From a checkpoint of a small transformer trained on Wikipedia: vocabulary 8714.
MLP neurons of a small language model. Each row is named by its layer, matrix (gate and up: input weights) and neuron, and shows model dimensions 128-255. Each number is 128 + 32 x the weight over its row's rms, rounded and kept within 0 to 255. Numbers have three digits each. A neuron's up and down rows have the sign that makes its largest values positive.
A block is one neuron, or neurons of one layer that tend to fire together. After each block is what it responds to, as a language model described it from the Wikipedia text at the highest values.

L3.gate4:129126144147125077152146142142181128126088085118106152155154110164127060092121080180074137101134195162137145084112105171156151093094156194177153084134159160136129096161128102131123124145123105137138113139126103136144166137128140135121117073087134169176130113142121147130109083103176114175125117109114095122161150100108155121102115124127095109122118189144166154115085158125124089130161
L3.up4:123083197180146112108158173107115111120126083130129126128125149122105170055106149171106117082097114146069125104082107152098098117114134154077130111150156086134183104141212072144161153167110180109154164106155189137099102125107096120131145134105152112112140177126061122099187138148202112143133094093100096154109135088103168150096112104175140151142141135114178169142178127134179123165159
L3.gate47:131090136113170132173120146132140128114106173098136112166166112153132093120119096138100114112079097133069166135104140096118114119117130173112076111121176161177189139156150124134130112146133170089120152147164148089153155145178151180118103137103160136075091157155109048108110142167138125171149132115177208152137104137191151112110087105095126126182110140137133099138116151154103157129179
L3.up47:114078100140186116136160121082104101039074152150072144180116133118120134166130141125126129120109167123123132170111162144100104154158186086114121161204116135155103117137096184116091140112133080102127104109134156138149199103160162085099104099110167103094086088138174114092110138113152126177080151114141133159142161089146163096059132071110132181141157168168131092159090127138148121140158
L3.gate284:080133199148130076164126152144110164073135090116070158127138100089121122084093159145132142159079118162131132139085068169105093132162183113144143064103137159215134092076106141144096168074146182084079174164130120092115154103127170168157126101138126142130132149133053066132117112129129121150156202118191149129137108112131149155145107149116162114112176139092169159133164125149166125141159
L3.up284:154131171094179170114119098141157105175109179145107100143133090175173086169130076160108151099146140154097126180138123195182143144094155113110090162109131124062175138108145147089157114154156106172116136166190091158182109124092170113111088141110122163054085118106120146155116109142151127102109119100062150105154117125109087059097120087103128154158153112131144096064151098115154146139130
L3.gate309:144168168131115138091167129169111074074088151142142123136075109172093139100109130163144132139141146153119052157137112163160149079158083146135162117094089078102117122132083133075096126139130108171150137111086096135104153112145174126119115152087139138119151142148076120222148071122167153106124113149177160141161143170129164164126126102143128109091097153065148138163125115129144122091098
L3.up309:107177165151150124111082128112087080140180150080127158082187161149132068047133116109071175146184129100180114189075089085181101134155168102092117095151121154121091075060129177140129102143105102152153143101184083098127137138176145164103110136131162154124144130129120097198124076094171161129154150071157148099208137099145158108107082108070091120089088128143124134111106079104139133057127
L3.gate446:156153146137131122140158127132139149165184141116065106153153129106105116141099121154122103147107155173189119145108164081088149123073114099169141133133127117165046106128184089139084151150138128086153102095166086107094133156157125091163143147106098146115147134154110132146163083085110152180165098121123066123114104178147126120147101105191132091083155146145165093123140087160108180172120
L3.up446:101135178130125094109121146178094067126201183131136148149083116120187117088163163126149184121066157141095129209157107132097111105167152055138141127128101185158162065163152151124107150136097151131083160131140118079142171209161058153072087121084132125097121163146179112112145116130131178168100166137122152073083156172126133175167116100148146124114162126168141106165207083112086071057147
L3.gate458:138158141129087089114120140070095069142131093157123165132147154039146178119171122127133124120094123127155119145068149137138121068138176140190098134101120102123155166136128093158076095081100164149151085104110113084129106121123174108091055104134143093142188123145145089166132169152125103154101078152121103153089085112170116157177163093114106107180141129135104153066134123199147104113186
L3.up458:126141145184055157144066171144080155122124087111120203142108121140161113126142107180139133132126122167124157151101097136144085110164130115132123081107110178123116153119150118108175157183152181084119087146147133091162179135125146095160095139136097156104131117077137170089157164179043123096184174194113104101150163166186191116096090103177132105158164136134145140135141136107144175144181
L3.gate526:163108182096149120143084153126170068119144138148106137195125117072136169134110088072150152087176125138155093125158138129111164140189098103169173152142092142140156080161139165117119089156159115145163090143151130171140110090125124151111110118137128164129161172127107123086083089091087156131172091105110098158128126138135138117179105180128084168092124162126164100085142155210154153175087
L3.up526:092096149072094088100113183135111162198196157080114147092118177163155116144127091105131202190166174115161113166139146133114137089114135070099152139114161121131102100058135100100115091102109148161062151165117042153117081104135139105096132111135093140079085173107122160134142086109126146128126099089184089084102165160122108106109207186156135184140166087083128154118097156091095165180176
L3.gate743:152104130143111093107128150191128134069173144115129178122180126153137123098064137102141162122100089127146112183124153104100079162078143138196136178142173179207167095153137170101069130137163118079122065110116180141091132131117126055161101158125117082135133157119147117174068175111168098089144127164143084120161142127161108125156098132177149125120121183148184097100161084162090159161136
L3.up743:165164083121082136129093136111131089127121137112071140197129069134178054129107130147124123098101131131114149131098083127128150117172102183149181125111130091111139107173121165145099190131121060130114146206138097124097127109136116189107119115107113122210143179167160074116074141143098077162097152137110170066122171154108130117174099130167084116132143164187100140100129132152084100155219
First digit of a number (or capital A as a word's first letter) at the start of a value, mostly in tables, e.g. 1–3 scores, 1,471, A. Seedman.

L5.gate171:125086058154132103185134171132159122081076153142110149161083161154107152116093093097171098155174186101165121171126108127117165145083169163118187068121183085107160134172147115185129073139127180137128157126183102142144122086097110091141203138098153103210169143124134128144138131150104141088107089102112160066129160085136101182168101135100193101142088075154029122107133095162158209122130
L5.up171:099111138153113072146213163167140085146103163134114077171102106174158136122160143214109126123113152121136188127122180095171125105153172156098164115115106125146200096112127152119143125143156090138091145101112097162140141126109131100176101111120110115094106157121123106136156139127121121141110153168120130092138103156099109126110118179074150147103144167143144137091173174151130133111167
L5.gate345:092112155115110160093195134120070108096074142121123174151122111103108134110122142211189102104152158122200184100109101072098117119127114153074133120147022177078128184110163059168130089148146126117150120113163154111111137158185115061125115096129138100104142148133103100139159090165155104118124132108161142083138163129092155090155155159175132135147173080092148079172118174109115120160160
L5.up345:132023166142125096112145094148112173109093171114171144093127125119096160127174146172144100152102086078113129144074125125124185103176101128150161105212108091117141084171122114097152111198193182155208184168129169111086095194140162081185143195113093100124125170087077139106123104164160198167091142086134149100099145115106095132123153155148157096160080166188158101190134060137123099144168
L5.gate454:117178154122134138138115214136123141148104146134138198201135101087096165126098107160100160135143148091156149092144133163098101104126120118065142103155084130169167060101152094111126107142153167174105117175138175161135177171113089111146136092138109125084167138156160127083182115165112069094135102147102050138181091099092105122158107110131156107158051124091128158137072140171202164081140
L5.up454:128089145123101083133210162145069117134085118087149137127157084153098068097135169135129122146121069117153168124144140151068162051088044156111111070120142081147148160118165156176120121157170098168123079188133160107156141183137073144117153129141141142095094085091148071093119138149154165126114137157094134122070185074159114123134164105116097110119135126165180099129144105128154127194135
L5.gate585:156111149131181161144150058145081150178137168112116146136094142114095152128105146121081081136126179085115133099076084122179172142153125113120173143098105140129099078136100172091128123117155124139112137171170115151082114098124094136154113080152066123124126115106112111103127133130097149147121160141074128189143184122142168106118127081098114191103090104149147107176159056176089124082139
L5.up585:152118156174109184124202082102115148165096130067180115165118106043181111141130161060114115145162160098106119087081091178137159101155137124091128099164128158126125109064087078143203121149137103153084148105122113117090157143126084123104128133122079148143144114105107136124082181163113182106110101129145115141159096108136132115155128102162063148174083100205142124144104111127154145113190
Single-letter word pieces, mostly "s", either starting a fragmented word (s+ugar, s+atire, s+acks) or ending one (Shield+s), plus t and sh.

L3.gate239:115160187201149124116078160151128109137089134118100142086163078112120116080103099155096118151167075148112132122125095094120120150124170168124145179143132153127156131156202130132123076131136179149112092117089089124153096074138130117142122148131109135081109143127080144112143175113045094130173107117130192140150152129153151124117080136149094138061160167069152135082137090109131072128117
L3.up239:148099125070143156089093160143204075136101159181105157121143091112054136096145189079076067148157124117149084136127155068111128098152160149129135147181121124105143117138088123137125118115097121121121175169149177099069147147169129154099142195159162156153114135126176067109115105151108137160118110185112106135107172106081167110136104141172107070093170088188114089163130120153082117179083
L3.gate333:107120124041084110123088160090137148099109134136078130158173124140132096082094114149099118164110124138155124168129120165128153151083152136153185151079118133088165143113100095185162146183137093172120163110096082124152129172153177063209143185150160131139088107111157092125124122112149141141074159113111123142069162090146120131162121117136137129107146145176132189158108165130127145103113
L3.up333:135058136171101174129113095155185090087085154077122167132125144110114152172165094106165117160152185150173141200111070111178128127160086126168138165051121154114143163133069101120096108181168117178161127072130047176134128121147082158139162135145142163139141107103087112107075180053117151146097114102111129127148137137093154100121143127095076084054163142116100110177135142144131106115101
L3.gate372:101150112148149150078139113126106123090096120107091122126073138176164128132097179144111138110127053180152146074133168156104155129138142140133117132133096125172146109109145143142192108166136067116091174179131132140127172151124104090137081119176121129113095121112094146104092115090161161159100174141180127142122143125064155142143146093084137091087147161162156148146114107118116101107104
L3.up372:129104160099140118133133163144125120151206119143142150136134074072117143166154178165094151128172093114142061181173147117153088192175114116144128145115166111105171162181049139107128157174159111123160137138114151127104059138124119182165087112178164106101054115108142141106098178150147126112140100123136171173159162097127149085189055146106123097147143179146149100062169115145111143122125
L3.gate388:121151134114105147081075158152136120106140155081123118168188195137126060070112177166106145134104166132130167136116110112134210156158131164095083130116142113091165157130082127147124148137151136154163099149148119178110154073071120158177092183133143202113122189100155171116148138139134173179118121113109102106114203141158152055089130170079181151073179144180133096120096150121177132116103
L3.up388:100100125098152173105168168177120178106115145132100114124135116135111127116185165123087071078097105052094134123119099135148128154140122193099057086143093165121111118105094194102131071096089143145135157133091228181097101149087183102177073053151146119108127133085089115114101095160167104087128166154137124201189131157105133122102161164118138096109126174142159164105134091108065122097121
L3.gate559:176135113145107163120119127111174142066137176142092094094194124069146148150128138172149094118129088171124149089086142116089107194130169087148126155166088104127179085141132147157167143132080122135143072152103150070112118180131118161076150158169198128089103133122082138145133094163178111151100170143157123144081144129106130187135161106134155071146164174066122145103193106133202199177117
L3.up559:113135084100152136090172074149097145138066176132169113133184110148158148113176092055165108082161103142100193097127134158170181124097091150138118125155167155095146115106172143137107109166167141140163109105125168181136160121127141178071157208168158101138072122092139140158124153140156095152103142136157158152074095119114133142150193092078142155203133114113139107119118168179078119123063
L3.gate679:135158178069147116109146148161118131110068116150096164161173150163135103088058121104165072178152140136132156083110135135154130107129134133148095086086154180136087154144098107123128130169139134115101123080151100171093094129148183175159127086163192175194079127136182110126129130182130104105127122117118160076140188124125150105170131193103094090153135092189101108107146127110117122164061
L3.up679:171122133071172170123128128085162125089112134083121181142119138069116149143147136155104079047119084132180163141148182137156117116107121115158111109104116155121108112125060153113077144189082088165131157101093117096091086112143166166141103090159160101190103145141093140100116123098188071114149147166095206085150154158126156195096131187070122062163110156136110132169135118119135065081053
L3.gate711:128112116155116089140125107151165136199152096175152104093192101127123078092169137107143110139119114105092088130138096114108103135145175060173133117083099121149127132096070106125191060117147136068164184145186113065164132100138118127198191149116131095153056144171134092128096146153130100083090140149138082137152205128101153085139157135100109129111082175153109047107140145131126179095090
L3.up711:142129156117162128118094135143109128155111144154158186101137141105133074104059086104157164171139139126134164114115145097140167081081135113083054108122070110181153175113146176088096143122145188122096128082163128110112159148134051123166122116170127136191118108089166153113094186152175147159121179097101105114117193129136085123134144106165136153149084117111126143146115085110123153159095
L3.gate722:132087135074172134096167107170146114105101116092134134145185149115170160123109122133078186096093083192107115128138128169117080120163195128155108141114143098155153073156133108145150196098122111081172169142134116113147098112133147139145135104136114083180114103172094123092137154147159076198161120209129161159095124111159124147152139161160110108074093119130049140140166082162179128129085
L3.up722:086155116082102142133152088142158077119133118090182154135113096093078160098140169146195122068144150144143126166137130158151179123089154162120108122062147083116194079127134144085130113152073118139125106128071157198136088160138184173123059104137147157169102079168110139089092115149173112089090142180168155105174133087131180114072143108144191145102108162168161182170142128103106137092064
Function words and adverbs just before a predicate description in biographical or descriptive prose, e.g. "known as", "was then", "still", "became".

L7.gate449:109065079094156079164143150185148114132123152109175173179103147180145184134108163148206102140076189110154083130084092106157150153093133109134116142124116086108069091084086146131157137137119125064090137097118151166124123083119193130116117166145122161101159137108127126084145131163177168076116096117090071147119093180139135135156148142124090119123121105131108110093115069127099156150116
L7.up449:104133130102135140116119098151149076121150097132134162145135130149139092061174105164140166114148121148158137102098111146141138121159194223110126061084107109098113175188199143113147134117196109109144144103180141139101127113097143142145085121070076173150143164191146144113088110174144147106127106127138135112120167070150090114148128162108114107145130113124119083124137150183134117139108
L7.gate678:078148186121155205161107092144093173127131159165131111087089124105138155121140176130144125107080162148148123195135115077127159112089085111163093113120109116107119086063170138089127096106094146106103150169201167149130130151080150070094098154128157152073139125101125108093091165143171169162188154145131093146133123172136094158167209084183133210161145111087108095152148067153079185131143
L7.up678:104111160158148089141183105179082121127153174176095097051133192134094136105178152140089116132062117101228091156151092146118076119116176160153116114187102160155082158159134143216116125108121057089139170191116118075148145075117176120077171090107071143064104167141101149151142100111125073131108154123101119058081155202147084110159138159156116093140144104069112128153126105141182108133149
Single digit or colon tokens in the middle of formatted numbers such as decimals, coordinates, ISBNs, version numbers, track times and table figures.

L7.gate457:151106165172165117151113138119056134111100113082127129118170148160140109147127094117157144119137212084095186105133154125165122125155181103122081172067115073155135049151112158107204099162074085118164183157183115176111157108099175177159160093096160116147112078156144102102149116125191089109204124143111100179177154081127173086107112070146124084108057177087143122115154083101129153148134
L7.up457:099106144104151132138104095119117137102154113115195101023127142136153168170107144185090082092152103160130157167136079123126087129152189178097113137121169045099128139153080147099126161128137146128117106104128209142126146116102152149123160189186145100159110131110131179099114077146132114180170106076147107128123153161183146093132098126168106069086073148127101165162173098143076114110123
L7.gate468:128092211086139144103139152163114113131067137156127120144102134162149124097121081099110094124111161118169156126178112110137086087143081139167124115114135181102131091156091104171131089179185141133174145133175121174140078111090146139156105071142107114140059095142173136129144128169166167154130096099100109138141085099108120047097134152097121091105153131100106124165085133101099108095098
L7.up468:107111159177086113140089097059077139139124115082152197156092123131088171134128198152106130099109082105056092138140190106111158094111065134091120069139160076116109138057129162171145122160140152108172169087109176113126126211133106106123128087194113161159085098100158172113111121075106096091146110081103154121124170132123180158112139122122150118132101107095147123133115130124085072066072
Adverbs or -ly suffixes placed between a subject and its verb, like originally, commonly, gradually, plus is/has after a title subject.

L5.gate64:098145152115129087127126172170074136174096164136139114067141149132086094114151092154141157133105133155081117096074102133128082067142124134162106144119102144185170144123057093150142111122113121089182117124160152084130155205139135127132101166139091089141118147081168145121130124176207098164132179105128139114176164106192122059125141143141125130039158112113173089175103135138120144109120
L5.up64:116145160105106100051198164206152149096096115128072153159173110131161125091100116190141109142123100154095163202166114149105119100129187140154153099105108097126151112147163139131078200153118124142116104127115158107173139153122095171118106152137120111148169153112166086196086114119123122115112076134101109117079145140163092132130170142087170155092127149144086095136139143119115142133107
L5.gate88:166121139157107172157174126128118151088145094119088108098124160070091105096145192189107166074107188151112112168101109094119131134125126121121161114092141095073121126123144103134099090148145110142116132147104160088080136148160141096132160155152112190068178172155125078109150142122174152112150118068128111109101101140176159154155114134087084132116144141157143160100175087145157134188119
L5.up88:092151167167090123146132127148131061119116116107127186153159164096148148137080140157114170101108076096151110123069113115129122098092145093196138046112147101165122164156147131208140181125077100106142101099138130071110155175148104155135123146173132179065110168183117123134124126098141102110171102109147126122136159159122137177079071077086066165101119115090128088171120136124169083082141
L5.gate464:107083131077144168106131136157117098152069128084124150154146170173106070106103127125097132103087148141133090196126131132071070061111131153151162146144067099128144155123149105186124175142127111122125101136143122082156179147161118119103052151119138080082084174108089157108055133148112154141171117113106116118174139159138137085185150051158086167192087142139190079082149137151148166117164
L5.up464:103157145106128153103136156184130155171089160160189145182065150090130123136162102137122147101103096111166076196099062148076096153165153160157128084148159141137068169083170139138128123119115110101138115165124135043135067151157097186085138183105117152071117135117145117130134190081094072120188123118088060173129157178169144159154104100164084158058160134101168105181155131153129110139153
L5.gate742:076086107127170159110094048118057117148122108094158133134068181120115140142138118138121130090158123072122158119076110157179148120120190198152147112115088111168124123099156146120098124177126155104103121114147123163135157142105141115136127122151084155122154142103133101107092129133128115127125103178080082178106100065098102086122151100130120166171102102134101096174138069190145117129127
L5.up742:157128128077143154153103158144071110139127165129103186188134134085116176112148102110104147099144140066130090172107137141112169108147118124112069160119090091153090122141108147122153123118127170111153093128219128187096074195145169077147141136106125106102125203135145101092167193126149182132106113131060132103142104138142156103174120160168116107096142141059132106158118123149096070187092
The first digit of a multi-digit number, mostly in table cells after a pipe, as in 4:25, 1.556, 4,437, 4.6.

L7.gate221:090098144150164052129118095093099097144087103078188110126143123139116143107105163108154094112122141115149150093136153064105180154124146127080127139125136150068147072105174151149082118114135131129095134146144094113143195134112141097113124164137083082092160126100170086153137139166167117142123096051152126159168127123163097106161130116151111064120107111163114152126138123117154077138094
L7.up221:142130104135114139149108188139053138087130080170056129183104056072164106156125094130160108138112109176148108135089110167177099127196096165130146164165135165096113132136140150113094174132099130153134125070135093122134090139237096115182141093077163096125096098126114109101083122118165140153107138132125133136149172128119152120122130151127140106114117099118131166125125159133094125105145
L7.gate277:107079131193104084171142117106084095109118109107105126059132136109096086076089153132111082176118066092142157139107080122146136151139146176133070152143165123097141104152117175120095096103135138142162088151127109083134103104169133166148113097174090125147213100125145123044130157083147129113110125164132130172166147091129152149176166171104135124069173122103126110189099129180048139092129
L7.up277:127126124057110144142132123098157166127076124124144151132133106143120073072129178142179099118092116119124165094178129110171157163106190169098119114125155184111164088167112141115092080158147166067104129176132139123106159059102151088110132115157118075163129093068200139132148142119172143166112118183077105223145094107121177133143126182136110140149165166109121121130189073088135149089188
First short piece of a longer word split into pieces, mostly lowercase s or h starting verbs and nouns mid-sentence, e.g. s-aves, h-overed, s-eminars.

L5.gate143:136138101075091099160132147162111183069194117136157172140120099115131111140079101105096085161118161145112136140120145114147126119137097196115106154148130165126103116131143091136119146107114133067164098110153119176116099119135128116114195094174158149133089086153071133119153195120095101111194118152107103108156173145090157191106097130121116104097113152069077155129124135161177154036086
L5.up143:117153168126093168124106108112093118134144143163115145169090125106077081140142142159110096154127210180145096124181150101197151102149141110062105163077103052142085136166162137133113158132064126095170080148112170127144130147174100106123179161153124130133113128150124110153040087184177131119140061166152133128080159106100096141129106081138082132086156090151158094123157134157173118148142
L5.gate199:138164119183114091132157143082188123083164084098144139106116133118132128148116084174130166107175183127132100156191146098170093151145108111171133141055143187193179135102130113092156126116151074135093128145226075093099135143101158088108108162078102094099130106151126134049064151147115096080181135191115106092135109139144142095102136130124119094121166178100194071179142149183148140070116
L5.up199:166138067182149114067040156047163098122173172113161085130142080091111153190141162110143099075129206151091160137150093124170150185112121133090177102140131077188132094139098137098162075096161097117085167174146138116167197101109189147120131158105159130108117144152103195113145143139096137080097108132168107142135113097138155076165121117130103144133102145129081122081119131156120141141136
L5.gate648:129129174088133116174141084151109140195117096086134114193155183070181100156146150051105125119107148158162146141095095136108104097122141182171117120149160097144066105130064123145181182156142145051060105103158114093085178135136163066181112110105074114121153106094155194132141144137114105161155140157135064122100146093144111105107026134126161135101144067113152118104077135114192129160143
L5.up648:103094085127160182079113163161124102096095134154151079185108082096085088185112116135083095184135204082085143057169156102191056100135114107123136142204157128131117131132129172159113162174110122102139121159113142118105161125106173100153108081147151151101167125133168091068170147077115131138081096135161145096089139099138134144132073150161123141087111126168131185066105114135141142081098
L5.gate713:157163091089095168128145188129104135166064111135067101225160118109119119105116115141113103159111173142092106148175132120137107127078173144118090101111174095128092084179157144135143133190178143165120169182118072124098121137098146081164145128092119127181072082145111168115165151104149103118175137091129160069169144079141116122132161167092123094096138128115105132096113146102134128152082
L5.up713:167141147154156096209175120109083120125086107078081063097145097159123098085074150130126156152096112133124171080105104110161147084164117133129116169087108084132136072127134159097136151103119191087176182113102137105142144151146187098100135163111174067099081080138146125132094071132127112154136112171175127151127196113130131133124108140141130116088131094092147119160131148130182137154121
Function words placed before a main verb or adjective, chiefly negation (not, n't, never), adverbs (also, very, really, -ly endings), and auxiliaries (had, have, can, to).